config = dict(
    n_head=5,
    n_kv_head=1,
    d_mlp=1728,
    vocab_size=30205,
    activation='swiglu',
    norm_eps=1e-05,
    optimizer='adamw',
    weight_decay=0.14,
    grad_clip=0.5,
    dataset='wikipedia_en',
)
MLP neurons of a small language model. Each row is named by its layer, matrix (gate and up: input weights; down: output weights) and neuron, and shows model dimensions 400-495. Each number is 500 + 25 x the weight over its row's rms, rounded and kept within 0 to 999. Numbers have three digits each. A neuron's up and down rows have the sign that makes its largest values positive.
After each neuron's rows, "fires after" lists the tokens most often just before its 100 highest values on Wikipedia text that the model never trained on.

L5.gate44:505444515476522487518460500455457500494525495518522515496540494487511552497537469511516528483493475492503558513513498454525490532491487493504483516517508489476466548508460504541485524497495510526470506472542534490462515481484501466521527533468533495497506497520463501530492498507518452479
L5.up44:486524516473506493501471523538496483523514494500524513484498447493496520508515498478484559474527486494517516498504509524471512495519514504505514523506500537488468453477503497520496493449491510516460429465538479488514515572468522529465544510508489523492477500505469581480528473529481490490
L5.down44:456549476463487506453518482460536503505532514507508513514468424496507491493519488537494498460487457503491451495534498484502547510531531505505514501454547530511525421516515493517501523485503548515519482481511520507472475501475523511522462471501488489487458505512459508499492480498458497512
fires after: "| ", "/ ", "E", ": "

L6.gate356:455506520508529460509503497480461507480476501489485480480507507517527497471461515515540449487518520465475488483484499553493490521512476485487477550473513436491494496500487492503495479479523506532512483533462535502550485492523507506531473541501546463483496490493504474505494462506496528463
L6.up356:524509513498478471503505504527493501503482492489517482508486501501485519477468544502460455539533536492470530536460486511473535488492471473529463500424531492467487500480528437519523529494525451486502517506499510511523491480490520480477528433500521503489462464537505495505498487505468512504
L6.down356:463508434533532484502542504485498545482524492497503524479485531496523517525486496497457459504487505524514498520454499487501524480511492471496477484479522482505526481513493486516515505468546461489528488538512535485484493482476538475523482485458504462520553489477540472474501476494517519462
fires after: "| ", "m", "cm "

L2.gate1669:472555522456543529495531526492550501497493477505457508497484494509535473458531477507468499488493512470525527527462492523528508530553554537510516511475479473430534512507533499497501525478498482523551459470511530499523533474544472524520495516487492504516498474522487462526489478513470520513
L2.up1669:512499557484469447470511532506533515476512452536555469461511497490526501532508500506560461494528464515488489473493521532515475488474475540459518506490480515534504513487485499512492486487471495514540522514491539513475476541557523519511510470496498484471507466489515508503507533496531493507
L2.down1669:520502513444472499510487514518503495480503496524538531547497538513531497553500487501490467488537512484498470529473462482515513478498499497478538490460489477499559549545486521515471488487522559507491531516478507509492496515505535503475496480488455475495518475496539494529483532477501496486
fires after: "-", "h", "A", "b", "S", "H"

L2.gate246:504544475495479472537499458496486536469467544502492517510502516552465470535528502505536526498517503511477514519539521519480503482517516472556504551503561482537517528520486507462494505476483505461507530463487488478489512506515467476482492484510497489530469487482512509486510481524486504509
L2.up246:503521474540469507507493549501478518492503509495471496538488515526562509493544457524467487526502516477528476462485460553541478524545515483493497450498522556518486511521524474517486473491500539488496548503479484472511470482471511512481500517518506481561528476515492465496500519538469490508
L2.down246:514501510463499498496490481522530468462487513547529460497502499534479532469473505541529496497512492498493458481541453474486501507526448460467461444507484508555521498475520511494506516452518526500535523549529477512494517529493499494473510489512431495486540501530497499492524495500495488509
fires after: "-", "Reg", "&", "NL", "–"

L2.gate1712:506507492523513490473548564530489474487489468444478525459490508513468522483489516523527453535497541502515561488533531505550511473491514522520493509463533490539495518512477522493528490514510507472515490509492522449521481491481541468523513511499521514531483481501513463473483528504508522492
L2.up1712:464471507496500482501496502462478530486497537496545451470477474441527510583507521468497465470506491497517511500496474493503521497461470495499527482495484488511482530523455464498556486489524483507453450503554495479523538532511474456531522462469504520506520520517453513503504515471456525465
L2.down1712:479544483504504494489505499525503496494528505540510477485523522460463539491482521476517486523477514516511549502499525540471539473504509504489518532530520521520539513538512517520494493561510514530518474568547473501462500486492501476534501500440438541465502537494495470513534445513534515491
fires after: ". ", ", ", "where "

L2.gate501:496490483513506451490497484504501515485495495511425552482534504474492471513508470492488485504501506494528517474485512512504491523576528522534568502474516482458512442526485503478460496523506534494530452528545539529428544437485529494482505500477496487521520501530454508459498485495487456498
L2.up501:467488464541518571502527536498496485521469481449510511515506488547490545457527499465436506534530520517501507493480479526481478499496529481410502512496511493514528495490475494524529524478516544485481502529437522465488497471475539501491493472460516511485502509527516514470505479496474474517
L2.down501:511504437474523512518495497463499486471521511495485485493464484492514502504531488463488500530550511496541466562483493509517496507466523463563524452494534508486503513501494532518540520453506506509470544504476473470540462499479519515539458469514509527508514547527535497519504506433487458466
fires after: "S", "F", "H", "B", "Team ", "U"

L2.gate1397:532501486476508491497460484515502530486492500478516432505488489490510470505506457497454502488476545502515478502491487480501514471510524447489444521483470497534493490527510479477484495468480482519465541505490506483531499496525449476526501489494509474489508495497520516483535482493500497492
L2.up1397:465479519505480475483452492547503534502515464509506471529478485537488535536523514463508505544508516505492509470506513497508493447481478500495469525488482503484528519465461444469513452488516481482462462472509471493479504496532466452484488515482523532490495481507495518459507471481515525511
L2.down1397:504474506490507494551460476495492517511507495476488446478516511488501489535477446500466520541476547508522532517515483521475500521529479481529478516540480532493473498481508494495545499474500494469513490496475506493534516534508450472523524507465520504501512503488505549534561513453499481520
fires after: "and ", "| ", ". ", "m", "– "

L6.gate1454:488541518527516460528472484558506444490484448471454468479513525503506477481505475508519495470497544453522537546499529471532511460512457529489482513523492469515461507518480506515456506512471477501564443518519532483502478489511511500504490499503495508507519525509525477483505496501503537498
L6.up1454:526521546546488474537482514474437496500535499499488479503511494519477504458475519487498494501523517535548513513478474480483509498518485519519544527525525562502539517554480533499478491491449471484517507483520477497523502504490536464467499502482483546504501492486541487479540505483455499465
L6.down1454:462525516485487480498490468495480490526521505480457478496524500555519494451455520476510462493478542476479531506464506491464489476531483520495505508508508481554537512523477541494509486510516548507505476492489512493485464486488514491474531524544456511479498502538505486457511543475433524544
fires after: "the ", "'", "United ", "S"

L2.gate1320:487488457487495473464501475533472512513485493475503464483498486507512531540509503491496474464478531508495560473525505457492483536497494456524512530542502495530498492508467513483485478514498519537497513456523510536554504511509473466500504525495472476528487496491490484522522497473480507453
L2.up1320:474498458519521509514469507496533478518486510499516510484445500478505483506445511487515542536484470517471505517519481473453503497509523498517515498517483478482527498521512518417476537499501522544530457412497466470476505487509500497505496474477492500479508468485483516518545514503487506470
L2.down1320:473474497505518501519467511517539529494522501497489505517531515545532514483485486464520519496521486558473525524537523525440520516504504507546502513517527541512529501524495528498502509467491486505534448494515508531457480465481477525455454540547512499514543478508453537486461499480460483485
fires after: "'", "U", ", "

L5.gate1182:513496551577483510523582501527530462503494499485514541498464543482509528506483494473506495557498542500497500468496482485538534478522479517487470489508564463512494489507534500516526495543538485523497514538492467484549519541520464494508520480483497497489466475491473458502473512481505510531
L5.up1182:576499542484505516488504529530539531538470461505486520506515467499509515508452513501537537506496499495502482506509499509502524523531521523511491507512524519456519479527556512497513512491530478519489531492532494519522539510508516530497520483512506499512482512482483515514498520494486495503
L5.down1182:535503507499477457505531462517462501527553471470563511482482499506483538476539495493538517549475530515485523522512510456487525512528509513548546458479564512500474499507490494477494479507530494492503493548499510524496528473492494504525512503453444514500486532539437470496506493460496440525
fires after: ". ", " ", "gain ", ") "

L2.gate1127:502497490546503535500523512508512502501503472507499490497458515466518495500492500517525494510490502448551526502512528509563517519473482496525504468474571472476475468485487487448530500501524468489566501544497497488505542507521523503490494531447492483487504500504490528478463478510480555459
L2.up1127:476486508519527482477463467489506530475487506500469490465507503466497528497466450587502479504484485441507472524504492524546527515508520522500495476466497529451471481499493513532504539492482518512512487516508540453494514504474558511444492480487488461465507516510483522490509461518518518501
L2.down1127:471474511538528476482513477511519489544496501470488474514473505521480548499449500551478501488530464484519483492498507454484462503517536443472508491559487572472497460504490512464504519442514485514482518520526468517486520467490555463548496479470537518508487520512503508546518505543466494477
fires after: "| ", "[", ", ", "the "

L5.gate1560:529540521509483484534494498505525489489485480504488521518532464516460492495510504523522535482451491527502509487463520492515491488492492519473504495511526507495486500497498496513402472490506527523502495497525521504450506489491525565493487566480498496500516478540453505479453492497511475483
L5.up1560:511510511515538455478496547517531441521529488455515573535478479539497463539543517567539498482462500516525487496510513514517454515530469479500496499456509486459505499500517499478490473479485469542531525517497501533468455557457427510497498428514486470531510500512505486482519488465443531476
L5.down1560:546533518525482472512481466509523529523482506484486515472494472497477501445489532489503498485511491485463478468496516496475544511539485490465475515504502544510561477516508452462483489491473524472491485503510502503522493445485499503535523520491477527504454450548519527464529552507455488486
fires after: "–"

L5.gate408:539489511461491502514514496546473511524483513510503500514554491531506539502536484514512492474525467536496516483549482484528529508501532491508473509544527508480518491508483510488497524542524528452500536522537477497508490495487464472518550584531494507532501459451492482516549455520505467516
L5.up408:529519466450458508547466456493464474492523534519532462482535472495509502512467493471489447516505535496495500555495522511505503558525511514496547482524516475494490508519460479514470516504496461529522506469500501544552559496531495499483482499477518453523494504524487422474496501519474489492
L5.down408:512518508498500488502500524505490516487485516459508491458510530516470531481524476477551535464501486550444570485499495470514519485446498483513494493507528517497525553495508545510476495554548452467492506516503482485513470518485494505495518553493505540478473505457495521520527524505516509532
fires after: "a ", "-", "–", ".", "an "

L2.gate651:474454506531512493498501478527554510504518495505486526541485505484523473474449483488545505463423471469534540492468504511516491480506497472476503531503520503472485496517476455485497519440509500506531481542503515488492539476485539501478493498441488503493498515513520497475507539536494512486
L2.up651:530508479524489508472461468514470489551517511506550498497516485565493486491518485485464501479486489498456510504491514494481484484483458473474503546444526473497469472499499464509490483459472481486520508522515468518425480492507523509494494499517520510514562502441499501500526487518448445495
L2.down651:508514523515519481512500507474518472507493500490510488535500490465491471544432476483537464464495528466491510485518485485526518518514513530526511516527508512482525487482526488512516516473480502489516524498525516509502466498481487497497498527484514499502528502514518521479472477531492515507
fires after: "| ", "enc", "the ", "career"

L2.gate555:525486497453512470517500490480575462469473485512545553486498524482475507495508495496522474526476531526482500485494509501495475449483561490510519514458494515471497527492504498454548501473538513503544508488511498479503494466481515519529500473501478531463523491516512512514505515477528510542
L2.up555:470542485502516493504547525492499487459490492503499487513503506491504468482482492508525482552471478482467517529512454501522507507563554530544512538442484502455501536501499475498507494463474508517504495491517484492442491525495471473468468492497472512506507465504538485520486488510526548499
L2.down555:529460478479525473482496494475454515530490502524496481482506490488498499538519505498509556494519521545514516499512487506492540560522492491466502456519519492502539478516488508513442471496474537512501461502495507552525554482486530474484513504519501523495491518490461507468462494478472500510
fires after: "S", "C", "f", "-", "F", "H"

L6.gate1578:470495513490463488493508532549548538489501546457535534482528570496450489432516491461475501477526583496476486482502520500506485501504532510475467485520493501550518516555506523504489463503501526507461491478514489527520440477473515470484506490519475480528519487489496484536444459525503480491
L6.up1578:523459473497495508486530496502497503468534480534469463512490481449490474549502482480487473558489486512493475514530430507536518547507500529556491501490513494513487530515489507529493522477499482516536503469492511539503518509491486496459541556511496524501497551515477524487500552489497486477
L6.down1578:444503478554484481512474495512532517502461498496540520514477516509441520498491520482499517514448530511479544473464498508506510484513500505494486530499506495532565490486497501518518530487498495511537526496486493512441475473480503465488517454532500471496481427547483489539490523466492511468
fires after: ".", "(", "–"

L6.gate672:480482502486540519565527487503472470472473486469493502471498465476522488498534496511519519487509494502488539519493535479509518474541522475486444505468473517464557470513527504509481547479501481503500527487529480523502509500516506482483499451493479503511474532496498537497515484489502489513
L6.up672:485492502512501483561509506451459450481506504495485485447483485507516515531499521506536492461487510523470498535536463485488532462486455500476454462472473585476515535479487479503496494493497514480544525461516531524501504478491516421536437502516521475468496503481522496507516485508525526503
L6.down672:497490491462476518457487487541499527493527482496543537501487504465474455522507520514493494502489467464513479544499502478461478479482500504512559525496509504498452550510484497508508483498490513443467481576487457491511513536509509480501484488471528428510520550506493492528521501525546555502
fires after: "| ", ".", "== ", "=="

L2.gate690:495517490491511504504482478541501491484455529509475487497500499524554512473489440486448523511509504484497531451482534530517549509519516469490494537534467471529487530532465498526521521440501525549489480460518533502482510481463490487480522488516502494513486525550479467519499512494452485447
L2.up690:495465501519520499505470496497497473483489499417446521483506495510492556516542502488456537481487485485531526483502489520546485545504518505487494552483541510529523499541505526564521458475496471540488501535554463499467541512544520520478476494512497498505473501495522475490529504504459527464
L2.down690:463478440489518510481502521489501519522447532485488517504519489471517470495522478469504527518552505517497525539504505550497502518527491445517475510462493509516489499493501519551501532473487566515488509537542496522487518520450483526513477507483477533466489521499490477521507499503473513500
fires after: "| ", "E", "\n", "W"

L5.gate219:543494540502508520506531467494503521509485474503535508487491494499512536529511472509513499507514520528468534500514531510540520526522543489488473513488519549469536495490483521530514488473501521469483521506547506494527495567524513511503560513523507521495532504493483521502512497457482477457
L5.up219:521536481526511473527535453520530556490506480478497507526502551522482480474483504482532520471454537522499494501470503495490501516508469492437481491509498512498487512513457521478486518459457516524545486513508541501516455498524473541541499455480487510521448496469464500510493467501585474498
L5.down219:549516506509516522495485470519501498494484538507527477516494487485545493509487511523459474485502487512502479509458537520527489538481489523485571499494478451535508452483499501468503494492502501496518489470468467474476509478499465508501478475513492492487503521486496504495520493482491564479
fires after: "\n\n", "\n", "| ", "- ", "=="